{
  "vocab_size": 876,
  "init_std_qkv": 0.0305,
  "lr_head": 0.00532,
  "steps": 5398
}
MLP neurons of a small language model. Each row is named by its layer, matrix (up: input weights) and neuron, and shows model dimensions 32-159. Each number is 200 + 40 x the weight over its row's rms, rounded and kept within 0 to 999.
After each neuron's rows, "fires on" lists the tokens most often at its 100 highest values on Wikipedia text that the model never trained on.

L4.up205,216,206,193,246,201,190,185,210,157,193,227,241,199,179,183,234,245,146,239,222,165,217,270,190,161,129,196,216,172,310,226,158,172,186,226,194,170,195,227,267,227,167,194,172,189,245,199,153,192,181,289,190,288,148,213,246,225,184,175,267,229,190,195,219,192,106,211,294,214,162,176,236,149,179,202,208,196,255,190,231,240,214,192,198,139,214,211,201,256,137,186,232,198,203,152,271,107,187,217,222,205,173,133,135,180,130,195,191,223,126,241,112,200,170,190,219,214,325,223,185,127,297,186,229,210,158,252,248
fires on: "ist", " film", " that"

L5.up173,241,161,159,211,201,161,202,246,205,209,219,308,204,197,201,266,146,233,206,223,177,141,191,209,242,126,161,207,232,237,209,162,255,224,151,230,169,207,235,229,198,215,152,209,119,175,193,175,159,187,234,214,211,212,235,194,279,286,258,273,185,160,183,157,211,179,254,206,229,226,234,164,232,132,217,190,237,194,238,213,119,192,176,180,208,243,147,234,197,131,193,150,201,184,180,176,132,141,206,146,170,210,80,112,220,227,221,171,218,146,163,219,148,184,205,231,319,217,223,217,173,229,218,211,157,196,190,180
fires on: "n", "l", "d", "h", "he", "sh"

L7.up111,196,205,198,264,275,114,181,199,253,221,136,195,243,101,214,244,231,201,226,185,243,173,220,165,206,119,215,190,203,260,228,167,178,216,133,184,226,90,257,271,257,229,216,177,197,248,264,125,209,223,207,150,230,139,176,273,149,214,240,168,218,208,119,222,176,158,266,211,225,165,203,223,152,155,118,182,183,236,273,196,184,183,273,154,209,179,154,131,207,178,175,203,254,182,138,186,161,186,194,227,209,213,250,139,194,170,185,160,264,215,222,228,202,242,163,223,212,241,192,187,125,209,166,205,167,204,268,216
fires on: "l", "o", ".", "e", "ip"

L8.up5,186,239,146,208,155,232,229,147,204,208,167,235,209,248,217,208,157,167,207,212,186,175,209,186,238,153,186,246,136,201,193,75,210,206,163,162,113,155,233,200,185,182,145,296,187,137,241,190,162,158,213,157,170,231,211,205,204,309,273,233,231,159,245,272,191,112,213,193,179,151,163,194,199,176,174,218,200,217,163,214,275,123,217,191,230,239,198,159,241,161,241,157,274,270,199,213,93,183,151,167,153,105,224,171,191,188,202,203,248,218,184,239,145,241,211,238,188,210,225,224,216,189,267,156,254,147,247,175
fires on: "f", "h", "M", "b", "ist", "l"

L8.up282,171,206,197,245,178,200,189,220,216,161,149,258,206,198,227,268,202,259,146,152,233,198,190,200,192,192,124,284,240,220,231,213,146,214,155,146,215,156,183,216,255,144,195,207,206,116,195,163,178,257,245,191,275,197,237,195,210,209,121,191,232,254,174,233,259,224,199,249,171,279,169,227,132,193,179,211,179,240,194,273,218,192,230,215,271,143,204,203,190,181,173,240,222,194,146,221,129,136,177,186,125,198,193,225,186,263,153,138,294,206,170,200,241,154,168,246,197,255,260,216,203,211,201,264,255,181,239,177
fires on: " m", " k", " p", "4", "00", "0"

L7.up230,195,206,150,299,221,232,179,137,198,230,221,233,168,129,229,237,264,239,195,206,193,143,178,155,180,202,199,195,163,245,175,124,216,164,199,178,197,209,238,218,233,157,202,226,198,145,243,210,219,172,276,188,198,233,169,170,182,207,245,215,169,169,245,192,271,151,173,229,203,126,201,123,178,171,111,205,263,218,264,205,184,235,213,147,217,215,190,214,178,204,175,179,184,232,144,148,165,187,189,212,121,215,203,199,188,169,189,156,248,234,179,219,185,217,156,247,227,226,229,273,156,251,278,163,282,117,241,161
fires on: " Ch", " ch", "l", "cl", "h"

L8.up10,265,150,204,214,128,184,162,277,245,241,207,190,202,192,167,252,135,203,179,223,159,211,256,198,206,153,236,296,175,234,174,135,154,239,220,206,199,226,275,187,239,225,145,222,206,111,236,230,191,131,211,242,289,209,168,209,224,242,243,258,183,163,173,207,252,209,200,243,152,175,196,233,208,174,191,177,193,164,227,200,173,177,255,254,227,271,234,243,147,152,200,114,213,179,241,140,152,131,226,176,189,138,171,218,188,164,160,205,206,219,220,89,215,154,128,165,245,226,227,212,247,185,187,210,255,161,245,152
fires on: "c", "h", "n", "th", "al", "nt"

L8.up329,203,210,203,202,104,233,277,173,223,216,201,234,272,162,192,177,262,166,224,215,189,145,230,158,256,194,162,207,103,226,185,202,204,334,147,203,110,181,181,205,192,263,211,205,208,234,218,205,227,175,168,154,202,183,229,132,230,198,189,182,165,144,166,235,154,173,174,203,185,226,245,190,144,171,218,198,134,256,213,190,256,212,281,187,209,196,239,258,203,173,111,190,242,226,201,283,221,196,191,178,204,166,191,222,202,231,182,243,154,157,219,133,195,164,217,111,145,190,249,170,246,220,280,266,180,192,240,198
fires on: "y", "r", " and", "a", "ing"

L4.up600,204,224,202,218,233,183,224,226,147,152,235,245,164,188,177,239,237,182,199,220,196,134,256,183,151,141,203,223,174,268,244,178,179,183,210,199,132,198,248,219,248,231,199,197,156,256,181,138,209,228,253,173,300,189,218,245,200,163,141,295,245,196,184,259,197,159,251,239,163,153,254,216,167,163,92,152,180,248,195,239,257,245,166,210,147,194,140,125,228,153,221,216,183,205,152,251,145,191,242,188,212,206,176,158,190,131,246,193,188,170,265,123,214,214,224,188,213,302,213,219,224,269,221,214,223,167,271,224
fires on: "ist", "ly", "are", " year"

L8.up264,116,224,249,219,238,219,196,88,249,217,214,235,196,166,149,179,171,211,178,193,173,230,154,218,222,158,207,247,201,189,238,162,174,167,109,218,139,191,269,176,204,272,189,238,189,204,276,203,219,150,235,225,203,234,286,230,184,224,177,182,293,138,155,185,209,151,224,207,214,170,203,227,88,111,228,209,216,252,236,176,248,177,214,211,236,161,151,220,161,143,189,210,238,273,147,234,173,198,189,155,162,137,216,174,195,164,152,161,162,162,234,177,259,233,188,167,256,169,153,222,214,226,229,180,307,206,250,198
fires on: " d", " b", "b", " B", " I", " an"

L7.up127,187,250,321,193,133,178,209,236,210,270,178,227,202,221,216,239,195,185,212,141,201,184,267,223,210,195,200,179,190,232,189,274,195,260,165,244,105,142,191,260,261,137,201,218,146,251,140,197,212,207,224,183,280,148,211,168,186,223,155,227,124,240,182,209,242,213,198,171,220,246,222,291,209,196,218,247,226,210,133,201,231,203,208,209,226,110,178,225,212,131,154,137,260,143,183,193,199,205,197,137,219,184,89,176,180,221,245,193,182,140,168,225,171,161,233,158,250,286,204,178,191,180,217,268,127,215,175,169
fires on: "it", "ong", "and", "im", "o", "am"

L8.up562,154,199,214,256,217,136,174,216,225,185,189,267,245,182,190,249,231,174,225,240,199,159,193,197,164,260,80,194,132,241,196,169,147,200,183,143,221,183,219,220,156,168,150,207,150,221,206,299,226,231,243,214,210,180,227,202,168,176,107,189,275,146,138,146,267,206,203,158,259,189,218,210,166,191,236,238,194,257,268,174,160,213,199,85,225,133,236,142,146,182,201,138,210,248,167,232,187,205,158,170,229,164,202,162,185,225,177,211,265,222,244,177,151,178,143,211,193,287,180,184,205,254,174,250,170,130,190,194
fires on: "m", "om", "p", " m", "all"

L7.up331,210,293,175,188,144,203,196,207,194,219,264,211,171,156,194,215,214,196,179,265,176,284,226,133,255,188,246,151,180,213,170,168,190,214,179,136,169,181,204,150,219,200,234,194,218,205,221,213,213,183,191,154,227,224,266,267,189,166,202,244,226,157,193,138,273,132,236,206,191,256,167,256,205,173,227,240,134,231,280,192,243,189,227,230,204,223,210,255,235,178,123,192,245,153,191,293,206,191,130,186,196,190,238,207,180,170,163,219,193,196,221,149,224,321,227,115,220,225,234,266,206,186,279,185,215,169,217,106
fires on: "a", "y", "al"

L7.up42,169,240,174,205,162,215,227,273,180,169,215,240,232,173,202,237,202,178,124,111,160,251,236,269,263,225,200,201,159,222,184,177,153,173,130,191,265,190,176,173,209,139,207,195,184,113,209,213,172,115,203,240,277,179,325,164,240,148,192,221,237,161,204,233,145,173,169,229,195,273,139,205,187,186,237,156,160,238,204,279,265,211,243,202,215,157,184,203,191,201,137,234,204,198,226,222,171,202,164,230,133,187,207,151,169,268,230,209,270,152,224,193,260,152,258,246,234,213,208,234,235,244,169,196,219,192,140,181
fires on: "1", "2", " k", "0", "el", "k"

L7.up65,181,199,233,292,257,172,168,248,220,246,176,253,197,153,198,260,183,192,172,204,205,249,233,144,281,178,167,151,124,193,255,176,204,207,141,256,205,193,179,274,192,175,196,214,193,192,254,207,237,272,201,140,291,207,186,204,171,235,203,217,165,205,189,217,228,189,265,245,172,214,179,219,160,211,213,204,144,199,142,221,250,186,220,228,210,233,210,200,222,157,181,234,266,145,215,174,147,208,197,216,109,212,156,201,187,183,154,174,257,189,239,186,266,162,208,136,234,250,178,250,277,224,194,238,190,100,299,185
fires on: "k", "ame", "l", "w"

L4.up133,227,185,181,229,232,197,124,193,204,155,169,276,135,179,213,223,168,242,179,206,145,143,147,183,286,217,151,255,240,228,245,137,248,185,138,262,222,193,172,246,221,189,251,191,195,196,192,289,235,232,225,195,194,233,258,150,213,253,167,255,218,154,158,240,208,203,206,245,189,231,246,196,232,123,278,168,142,204,143,248,154,218,173,240,222,201,179,229,249,218,198,166,193,182,147,181,182,193,208,233,189,203,127,122,179,266,145,124,231,147,141,223,288,188,161,173,190,207,204,236,226,236,172,202,245,152,234,198
fires on: "n", "i", "orn", " R", ")\n", "^"

L4.up29,184,165,191,150,222,244,271,190,217,237,222,248,295,152,206,195,191,275,142,191,172,175,227,148,245,167,142,224,161,214,168,238,135,246,160,196,232,226,242,185,131,192,238,178,192,163,221,164,209,133,193,115,210,155,249,283,212,167,271,241,224,162,145,249,215,224,176,234,201,225,193,149,64,152,171,135,184,230,145,229,283,189,184,205,218,195,152,140,174,156,174,174,252,204,165,285,219,136,231,193,161,220,197,216,194,163,208,211,220,181,149,233,167,154,211,141,221,212,207,199,214,134,166,230,235,189,248,190
fires on: "ast", "st", "-", " It", " Count", "b"

L8.up526,190,195,271,215,215,134,195,199,243,225,323,248,270,250,202,186,252,151,216,210,218,146,187,222,147,186,187,214,194,193,115,205,198,225,131,196,191,197,168,266,145,150,118,230,210,162,164,254,224,244,230,125,168,227,208,141,164,215,136,223,201,209,151,182,197,180,230,178,200,244,245,260,275,179,146,145,189,263,147,119,211,245,194,171,248,199,219,217,193,155,216,186,260,195,176,182,173,206,264,196,211,183,180,174,192,195,179,232,208,136,139,216,143,148,260,185,184,196,196,161,195,210,231,256,219,102,219,213
fires on: "ce", "he", "e", "om", "am", "m"

L4.up499,188,240,206,229,223,202,222,214,143,227,197,238,185,200,94,211,199,175,221,172,164,144,217,163,166,145,204,173,179,251,196,146,178,197,226,166,163,193,229,279,229,201,189,218,204,247,216,130,168,174,254,168,254,151,181,241,263,254,217,245,242,237,221,203,212,130,233,252,164,105,196,206,157,191,213,117,123,227,203,195,206,274,178,196,152,193,168,191,233,177,193,208,203,247,151,247,130,172,245,197,207,257,137,205,194,118,276,220,214,113,254,148,204,236,203,136,220,283,198,235,176,308,145,230,192,202,233,221
fires on: "any", "ing", "ist", "y", "ur"

L8.up44,146,223,191,219,212,226,154,177,211,261,221,192,241,267,210,184,208,158,170,187,176,191,174,177,280,212,228,213,235,217,218,134,176,262,183,136,219,132,213,203,147,198,181,205,188,193,214,189,173,156,268,168,193,250,219,231,211,219,136,177,170,257,183,203,196,219,217,220,182,201,189,229,106,154,136,174,262,225,208,149,209,172,161,159,239,195,156,208,246,208,211,181,216,178,196,218,138,145,177,95,134,109,185,243,194,195,163,205,244,145,227,211,192,245,229,197,271,154,226,204,143,168,202,176,320,184,287,197
fires on: " b", " he", " B"

L8.up437,229,211,252,164,234,186,148,217,208,225,212,219,239,217,205,235,138,168,200,285,219,185,230,197,142,211,203,229,198,181,198,233,188,219,246,225,150,207,274,214,169,217,222,128,231,221,191,203,223,229,186,233,299,193,234,259,220,230,247,234,231,206,154,201,312,244,240,249,209,240,229,148,185,183,150,136,255,191,216,157,226,192,124,251,222,134,260,218,203,172,230,112,189,102,168,192,182,168,221,168,128,180,207,176,201,185,243,160,192,193,216,131,186,139,146,165,218,233,237,179,213,120,180,183,166,203,205,192
fires on: "ut", "ect", "rib", "t", "ens", "erv"

L7.up155,228,241,156,226,284,144,206,258,220,179,181,194,229,186,203,273,180,247,211,173,167,224,215,153,218,122,125,222,181,250,215,202,184,179,153,195,247,155,203,248,217,141,226,217,178,236,224,219,206,222,194,179,227,237,204,194,160,131,226,180,249,198,206,184,274,109,202,195,226,229,139,183,217,175,193,169,123,218,203,223,159,196,260,188,215,161,83,206,208,237,153,218,276,183,134,224,179,116,191,201,210,216,237,183,204,147,283,176,285,204,79,262,187,214,186,210,269,212,207,270,175,200,218,275,227,227,255,178
fires on: "e", "k", "ent", "ction", "ip"